config.yaml
n_layer: 13
d_model: 160
n_head: 4
n_kv_head: 1
head_dim: 32
d_mlp: 640
vocab_size: 8192
activation: "swiglu"
norm: "rmsnorm"
norm_place: "pre"
norm_eps: 1e-05
positions: "rope"
rope_base: 10000.0
rope_fraction: 1.0
qk_norm: false
attn_scale: 0.177
bias: "none"
tie_embeddings: false
parallel_block: false
init: "uniform"
init_std_qkv: 0.0462
init_std_o: 0.00907
init_std_up: 0.0462
init_std_down: 0.00907
init_mimetic: 0.7
optimizer: "muon_variant"
lr: 0.0127
lr_mult_o: 0.963
beta1: 0.9
lr_head: 0.00876
warmup_steps: 200
schedule: "wsd"
decay_fraction: 0.49
decay_shape: "linear"
final_lr_fraction: 0.0
batch_tokens: [32768, 65536]
seq_len: 256
doc_mask: true
train_tokens: 428200000
steps: 9390
dataset: "wikipedia_en"
MLP neurons of a small language model. Each row is named by its layer, matrix (down: output weights) and neuron, and shows model dimensions 0-159. Each number is 500 + 50 x the weight over its row's rms, rounded and kept within 0 to 999. Numbers have three digits each. A neuron's up and down rows have the sign that makes its largest values positive.
A block is one neuron, or neurons of one layer that tend to fire together. After each block is what it responds to, as a language model described it from the Wikipedia text at the highest values.

L5.down41:451463531478505483470587524550507529517469492507501421446512547517401567487371590479569482538500474473579503486530407459468499499508471522428516530540514579558584548470407573497424535561532491575532500487519601465471534366432592492495408450561445510432508555534466526552521477572451550473575495505517489520426602569494583498439534481542529394475515489536475523536442465509526498522482456600440488550435585451459440492578453512583428560536495513536535507501484550404477411470476467
L5.down43:495489444469501492452479466513457451474532504483503521559483540482493538461492568502449486574535476515481501464411500332525512607474537381513465526552430476470471407447537490376543540471422488457473447483544517488556493432430431498463496610515517527505556483495625487484428436538522576470561560458481430511531465524462460529451463596537616511404415552519461517540563445526552442475473575528499479561491582498512492481455509550505532557540437562379503434551412458420549485488448513
L5.down44:521505466419527489470583534388438476498490464558476450476641464476504478487571528462441544472508498531476432431513509573447392552482568521483525503560459548430485432586558553435530482518461533671500535577442523458485373489537501503484510491602582419581495505451524464467469505505524497499499442436518509427477513635474482514496473561482483515518425506600531426522472519463427474516458441569482534508591463464619497433491421505528419504535478536462480509530517516518544586512451482
L5.down50:497555433466449477413486555482390408433545527453448425477446561434579472494550549502465489503533501466430470534535398502467531528529493465578597496466468509529423472453592515511421533554577529474417510554551497477516502516533462503490495593379493482515557514521521417444471518460544507497524591490467553495497547567396518399437558426557487523512454465549476458493548435524516429535549572570536520492420489478566551589502439567555526550580471467437488524402425458587473519554509447
L5.down78:449576399566532489476472450552554545517522519488534522511437564422481453519523513423468397656503547505484505550480441531557454584456507476472565400461525465526516449455631509557525476538451386561515543415499516457454490421470462557522528473494539535585489504452470542441543453513582492539464579428541506447493476505439505501525521532445506488514478487471505555554599553539424452544541519559533447538436413516465545521451516535464458516501516529395451489414440533517660560470474463
L5.down116:555451501441497511509554534477494550565479543466607497447519534477567604534517438548478466642461479503518579446439449431537494592518516442532463353404517500544468501428555511542454501458536455552562552410555559522433408524499515522484469518525515564478503430596497406494480482533603546557579541548479462489487445566449515536526458430519489483475458447528465501475592523544620523486515493469481509490514440555450445525484505491464454567510478391475539424521423529590581465509436451
L5.down187:448440471537594529517510483500543544520544478551423378525482474442568466487508447401469388486536501526553529523464525442505513531411516517529417627560435475497489404339521485526523470495568496512572502505427448514554388545500472534538451537414521493526406544508575446471589570490525545530425477580519460466544487490524495483491539532475467506525475464453540449610481459525474408484530513531502444521414492490583583616472499558547541493448533511494456514374526554478521471472529470
L5.down231:424493454486402502400450444499545503474623558575545520589389450538465505520530559463531487470485535519502503428527511479536549564433447506454525482506523517446479576533527547595509471446489501606495488435463431503502418448471526510533514421521547437513514436471438442409523525454530607492567520485519474420507472460505483580523482549473462530491432448508542483447537409447491439529556530544511638604554413505454560510510506403602509457496554435550498414510474487504564511560583445
L5.down322:538349613472431427513535545505443551569546529493460523455586495455469561541521460510546397535519545554444412502505562430589549458522538508572517571608462538364477499417468470500555501477555456521486528521453557520508534537529510450480392442487490582507519593452506443446570551465493435483539464619461496484536481459534503515549520577476496477546459480538495381541496608607489463517542525518501473521562449449449427447479457497495442475501520542469527458525437503531581467464533509
L5.down330:403489441531525505561448460490471492586624508504420500487456538483460499470456529525557429485456580518511420424467582449484448536511491455423454419532512560473563587487531634559492425461508471442396529489447502581584424505621534528468492562585450478538463548425466517608456516469484379514495516541563487503506484529499522492520497482501534399534453576443463447520457499490513422558568488481527408403492470508443504490446493507486527463388415483499577506480480443472499467516510555
L5.down374:502441494452435510485511492472467478473491565500573549435461512445573516536517501480500533571586464528512510503490405505435544571551512555495548446423380486507533462452578504440491396590479538482520591477481373488444413489416510453554472456544509582542444435545434470520463532465594507581499512391571414503479462501477418525541409460445554531582553451528545516571478533502597501509428468535413506493524560426567478494436406511472436591516482461476471473559473428526515459545509490
L5.down403:467433525434533463451586490452499554523447523475441495507423434507484438590439507449583448622503413497580474511452525439446486509442439440517522438507498474512449521544448549491521457448551400489490510534578551526448458487496606455501482488493509584515388539493461471455446491490544456523481381500556429448467464497470544472593467477476485495498479444452464476535459510437544413600518449516476466389513481416463500518513540513454498516498554364508485548531358511618441479511425555
L5.down430:523495509416513446444566481512607542537534416477570548546510488545534530550521524493522451527397507537535438449465514446550492488560424463572467425371465518522431482465532551492516432565492522566491536577487475479566487454448500463494562424482568464444492546464543517525501588627493566508568537451514509520526473625528491463558502428439504448395455493482463401475488533420660524455584462507598492483532459515514487511557500443528500505507470470478448490559406487603583519445514507
L5.down456:569471524485495413495432508504409610463517496473572487503464511455433420500420586538404554511430517436501489457534529439523478487476509566646511521552525444503609535527557539406447531475540546493538499424544519450506414498455550498604444456490504541532581454477497482494502534537481499496497390483411521523512517538494445480484582415536529476501519457493413473501422494515470502503551477380577501474547570493481547543546569492439428590464503529414432505551437589470434463415539435
L5.down484:524570424433462504486478484509536459556520530520482458525357589525551439438506471461474480516595494540578553564510536504388532545408547534423556529558539449544390464537490511476508574545420481507480516523566495545461516455542544521508511508444544470504542532551529463520539464457493603421510509532432472511491419530604450559459516463544523408419513521457404506500451485485552493505489535503599523515392509531539585392503457486529509547510450498534437524551394546559428374578518472
L5.down508:541485475532572402536511442409468515406591504567454566454593515489467427511488513416525569474447495550484475552491446460503360452574450525523551481488523543511549513532572404649516409485464406461559491508522405441502482470421431451557430519479565538504402545493487536433464529462438490432528511529544515474509601532608466588515498527583535524445504455480501527498503537546511421504563528456466506466615522500489496480517539447537574456517446479562529502453477450552547521530456465
Abstract noun heads. Abstract nouns, or their final suffix pieces, heading a noun phrase and often followed by "of", as in the life of, the failure of, maintenance.

L4.down466:509440536398532494527543477512513525446498451455484579481484475574449402416507431531502423447521532513466568481432601507589525447577511493440466568463506443496504597653464545521451431517520463521524506462495465485511496517497503450540461464521543577501486522480540566477536537482520505441490533444459500502466455406487520501558424511539571490529584415502461456525598484562556567506610588406427574608473530527467445515493592584452401429475519452577528473537519465504479486576578499
Head noun after "the". Abstract head nouns straight after "the" that await an "of" phrase (the death of, the role of, the quality), plus section headings like Career and History.

L6.down163:558400463484507534456563466517590540480446406471442500383534476592572476505534497472487464583427427563481447427457531528570488575545411536496628395526414511541558553449539494497521420476562451506469570491588518452471531564504460566447499526561492449502529460441596487557534584559537518519555536568483556591465436572461509494476488461517580530461509529511516512515486534563471411496519488501524473457387476469511540490550548475494400520463452432483431542475452460456577458476436525
L6.down165:479496526461447523449504434602464521516503503504525538559510511482610419472537544528478448592478468551533567545458549491508432577532497531487536329530467474533513549491439532506570509452535463479551506551480507486486447526488539497447514475497557502539361476453465519534513561543466532539540462483565505441499502540514548618528430488491513470511450546446447376488552452463674524471588530530518498446399627498465477507558462473517473478543508468456451476464423506485608473544556367
L6.down200:492504435522550492431473519488511564408526412538528522476575449470464512482578553507490528545526519562537484534504489522552516524429568457605487570506437552523503514549479457504415577555502493526479584517524447574509528487487524527553527537571498539428565580380459498447443582572491406563543513547510477474509552561512558468453475501470509519507521506605552359499563473486518452596423496504443484507446474390467525465481533633411482562417477461473544451560523404507566546429413513
L6.down503:493469453520491474499484484440501557597527537411541585542600473529526473416429581498496494514537470394548520538467528528632430521565503538455571419476527477512536523460434605664509405531506397453605565486615486496493476534489521484444422477457515563572479482565524477482491508503486542504499553524500507497549433587559484605414429492539464531514557450520443448396505514487524486442513520497548546417518496480486504562487483408598480495544514517522534549554440542459552520504486480
Word and name completions. Final pieces that finish a split word or a fixed name, such as -ing endings (raft-ing, gamb-ling), closing words of institution names (Development, Art, Force), and acronym letters (PP-P, RFE-F).

L6.down116:506542519634512493489464471516526603572474474548514489511558519479452540539515515452501564525440456520542409495498524487464440414516456518485537345463520549553541502504462505451541397503484454500453525514480404534469473532626572500469436524467397430496452516590482526456509468577512450510588502502617504429510529505468557494458541502468519514493486444450564634534549509504453569492509579469443451375509389475476559423508466468553482535459483532418513523587466444529592554434495506
L6.down242:490500538535449532445440490487570484519554455410442442477520453490606413468471534504430431524527458503481577538500591497537451447440460520542573429557481533444498404424492526506552562509503472494546443461515499488558590558446602454515510446615560554527494613412580473484527481494501465538512426473579445400457503523466424531438496513461644533434492548517469468485498458516424551561485496513530478565589443539588495486397495521585496466452433463521547493470522518529509519484571414
L6.down333:527503478458449525550472427467474524516500502538488525519479566504504472531395547438566471620474535444479519503458489565571485507512375498512368462569573544528412562505537481542462440577541546526534490445382531465448421561567564537506450511521565409462529412575518531556497452471543465459509598447443506482539443484486455532542494533481482526509619526476560406492479526545505493486560603478531441474522402513556595437546413509543399498487486484482465632497517448497515491524537551
L6.down624:494510494548484427509465490474539409459417580504415472585459517498543421507581560430527553473522534540570528507396423475488442448448409478492495609554455538486417442586606506414422534516495549481524562548472450448412477438517433473451533535533513509534518541546516502539490580504427496529438489513517506548486508522529510533510507550455523621480414474574508551469555413426435504516574545451483501480477463591588450494542460582466497468461455529475599498512424522560534581499496390
Possessive apostrophe. Apostrophes marking possession after team names, proper nouns and nouns, such as Als', Lions', Women's, plus minute marks in football goal lists (32'), with a few scattered mid-word fragments.

L6.down137:444555452582567523533537416503602485513480526499491497595540401539435603450487510467508446463459479521450533567412612569501384480461570486571542538518481593506484499418555492549461410578497538471540546540462492576449505492434653493507514521537614484461520431530483557534508437434489582503549505485384587493532474508503459540418567551573489446484474495568467517487526530463442464550571563529490443443503506529526521509498524483537539444556552480454460494446506462548557563426497479
L6.down214:553505464533449501472575559521637469445535469452558483557573557527552571521472521438576433509478544527553486417460409429490491493398526476535490515587504507415475501539527431519506505527481582456493427534475544570571509468598468500502505448507540437538506540462493478441505544562460568490533460498388558494468441566434467533475551563514555497485453457587512356435520528528493512542503446578490485549533546523495493413482471545469477423588591414548531426487497557468533547394601476
L6.down225:459556514492501478487511467483545596462507492466494434504549500575483504443486474434511452483479492443533461542474546432488512585499460477385568419552533473497514554401529441555551465488505562595566408502419566478427464555495605561450515476491473463502553527544545459518535528660497565504545522502489572517499470512433475541469529579542563462506461522468507328389405557494506466477542500523576416481465564478488484600411496517461489505436423509444510588535478573479456480450504447
L6.down269:477486550541450581504387474504460565535650442484495424493555561503547484488498523546558545463521492603505456598491560519553498468435519476479547664537587456524431474380519583516456539523486465461481484587479465525555517496437557558543526525521533493462510512504496499425530448506561459443504527448572516403376543447479435556491464457489507448441492490458478421527579530473491395476538544530520465461514491467492558573499478505577480467580457519543430541469450485534408536482488612
Coordinating conjunction after verbs. Fires on "and", "or", or a comma joining a first verb or adjective to a parallel second one, as in "written and performed", "restored and preserved", "direct or indirect".

L4.down255:540523444478623529589458567526423552565524426457495564535547480476558468522513518496473530562453515435524395427451500431577497516462460470412500414576560455505535488505512478533387501528507636531461529429428410464510525470530508475422477606515543416465565556474496535540532514601507475493499621566557485430507473428525445503540530486526536534472528447395500416489440449453518447565526517452429441452586448561564540501490519572492524464468515491524481396513521492504440464474500538
Verb stem completions. Final pieces of split verbs and bare verbs after "to" in narrative text, such as rec-all-s, exam-ines, explo-it, mista-ken, continued to play.

L5.down8:483530501481543502528529468467460606536573410412579431533479431455491483584383488448518510526381488453581478521436416568514558492544570492444478465477544477458574534497424533418499552561412539524568551490461454531432478419498462523450444592496492520465508418397516477573492580496463465441480541526554503469463404489557425483619540450495472509541491430482479495470563546483472594462429531511560433545508467486450495559501554491458603515454473507449412464462518548431549510545503504
L5.down24:512468557567388441466543484564468525525451514563526569487493479546455449554564530481444564597452381555491482470501490498518455527524415429556513456471504523506515406507522550500443438498462546554502581511522560368495464501478528425442491476448534466559478463434455447490429524449505504540524500430630447446406509597490477488466504456501566569467488481467530540520528511504484424417481531593425380486579451459556482508452484528442475471489453412390580499486477559526589555479564456
L5.down27:578501594458537526495434392477449509487408413450415449514537542432531569528532502472543492580521461480558425547597488466463600568545538513445491463518492457542555446509541559465509529571589525417512479439398549460477391552520559424497456526447589471534508580532503398438544437499516421488427502508472576550488530506431444508556491498459482565495522559444515525482495558533472548518497514402463510610510469500511466510521486405460565501436498507418536474440482582407521536524562526
L5.down96:547393467451525457489509462468482465503429569464449550461532496402508512489480490484531504538441492463543454465466529573459508438423494541479479298603508529440582453540517539521605561503511475460462471435458455447524490535533574555441458493513421442462540637539516575459527476494482409483469521499553495388510411460506511473482494533533529503615440517457507417526527465516453560433480503507387499612439569505576479566454449559516505435479455516532471554517505533418475522473492464
L5.down274:511511494476564458545506530452463499462486512449519448496487558456513491499583492524544489475446493469470486501460551480524489435523495452581418497479463557575529489551508405524534498571610425508403522455630550494447510537676481537489471517654538495520448490491511520527497493489488403503530491596599494529484414512537641536586472506583557521649455512494474439489525501423473477470500517451504552506461542517510536517576554566547510544465481399485515576527446533419555456542444478
L5.down287:525417550458456552584556507534524517541451476465598532554579517466481516483464503474561479458481480499507453460439489438488516543397489456510381427481532419460601531512533456476509600512502524519506468470442522453478514488379566509466451524419463575481529457475540473472467521502431438561539620585516484551501478531453518522447449514411452535413618466485520593574462595458461633406561560492494455550528488441426467501480399493484467537540515479438514491512574511529573499496468577
L5.down331:438389509478472431550509519537458486465526501507513589494510486509381463465455520518519478554500459480499416471488538489533529501547463510463551465522430449506526543514571535489574419561595520477534596502501411457521464499455435597517473598473568445541485542517504470493485571536491387494443441509573518466563439559462479454598515522527560500533499432543519538590623518378470498395559527506464455472555432474425455437569433469560470512492378464469529499397448568484540475481445437
L5.down405:461519481399477417531428414599469519391618489499526504486484462488502382431539504532489410540456543510365551503445531408475560574517487547567472578428490542456494460500469552474535483464583443481505547496537537520452467464475550573483506435484583487507589535516477576445469437508520483475501503550503446428468530567564515524524518529496622519498523497462497492452617538501529532396541423440423465609434539465476482464432452460574543505598452511495503463482529476531521530421530509
L5.down429:527450549529468481539449523489454445567544547496450624491569523532499516502518517525516507435489612501482427518490571474490588477533515509491489432605539468487564492565411483472545416573520527495498482513484436508514492442481656500513521458561568425580453454477578502563553582496462424531524463542513493478544429517424475512464470488513622499459459476456469510520468512458552487513455465522480486489650517525563597419546500436397561531458447419480440502620464529466528419494430424
L5.down481:379547508496508527508464577527543507478369520502351550529502540494467499563441495445554444458435498530528517481444638522362502543448564516534434439510427450460510533524517452489500577446539488545514433506588473487456466536562529460537507487527507501437478479522499479550442524478544540588476460430459469503488451492462531674447534500557458525492478593507475510461543455510491509503503502465493441560530545588523536545393555440451528606600535485599497480458408514526522478535515440
L5.down502:490557537516551510427382451435543487495544540482530466427477470444487441521450455447495536478455453530468534448527558535511507471421548400450504564572394455483567476468487473487489439419533491543535503482470514545508538586507537477509596431435529444513448538422538535441501543490494556566587501422411516411592552597478493572535495539557478477525535547382598517409466472496523614502530453393415547526416489600527530571470488460464579467514514464549479537448562535511537512477499470
L5.down520:530536513453525540569550547546584525490523610479514648544546412492499504549480618532486468539464456508498485440427469559507429547522426505535484507545534423477564499507578435586510472530502457465458534508583443461525442528586440558387574536455535505525462430491488560539455394501525434473493522573534522498543469497515510479529474414561509427379488516479467532530420565485518510529493502486399580494523466569424545473486503453477519507514484485497596485515607445475642551425464486
L5.down535:413519524529516608433469434418459435573498493555500525514475496430439540569451572494468436461447550540537492508543504437557523631482500507465436534436543492523479496459494518513515531530525580510533408391499485565517481562499564492450389549506484437471558450491497519552506469518539541457484575476567631491484492465487428569484541538478566623521501604487547610465413523505454497482524420481547360606505457499468540448513493507557470604479554495436457494508547550491468456509545541
L5.down550:494605510487515566611406517421421587494413529546443551485385493528445492440494553537529543444520553490460539499511511532564520520439466509527418419500501454513545496539483533485421553470536552471514439508496482500515494471601597516509524538539534531427530484444430502532424493509444513549515532422444514600520405491572526464434517547500474563501596537482533544398474485405534514597529444546482484513523573497569591527505463519592546369475527578580501495400442440542503480511514488
L5.down559:482532576551514523513486462501443453451553468455450477413484542439503497544474447450504502523452461485472490597417573472473492548498449466547455429493535502446461435493530425541466652508577490609449506565560453521558485492435507479502450665597515447491476474466505501502446476453498420591507471449545534367533415573540472552499516466447520454461494457544483561550506515515503489480562568513531435437481486446462554398533450535463540548586650475408509495445526538511472495452551490
L5.down605:400530563566469472586456542473525537465387564519504490447525433493497507492552522499571485486564651437448509506514550526477528456438553511448455481510495507465515570550505470456575559559605445540523512480507521464465551498593523515495476452466441492570521596534481603476475445458573413441508521528517473505483437444527468540459444561513484499480505493559425551579496527514502510362516574595429407515491549487514439429401579420507484504486396579507503394510504427469486440502538536
Transitive verb endings. Final word pieces of verbs about to take an object or complement, such as -ing, -es, -ate, -ed in examines, emphasizes, demonstrating, focusing on.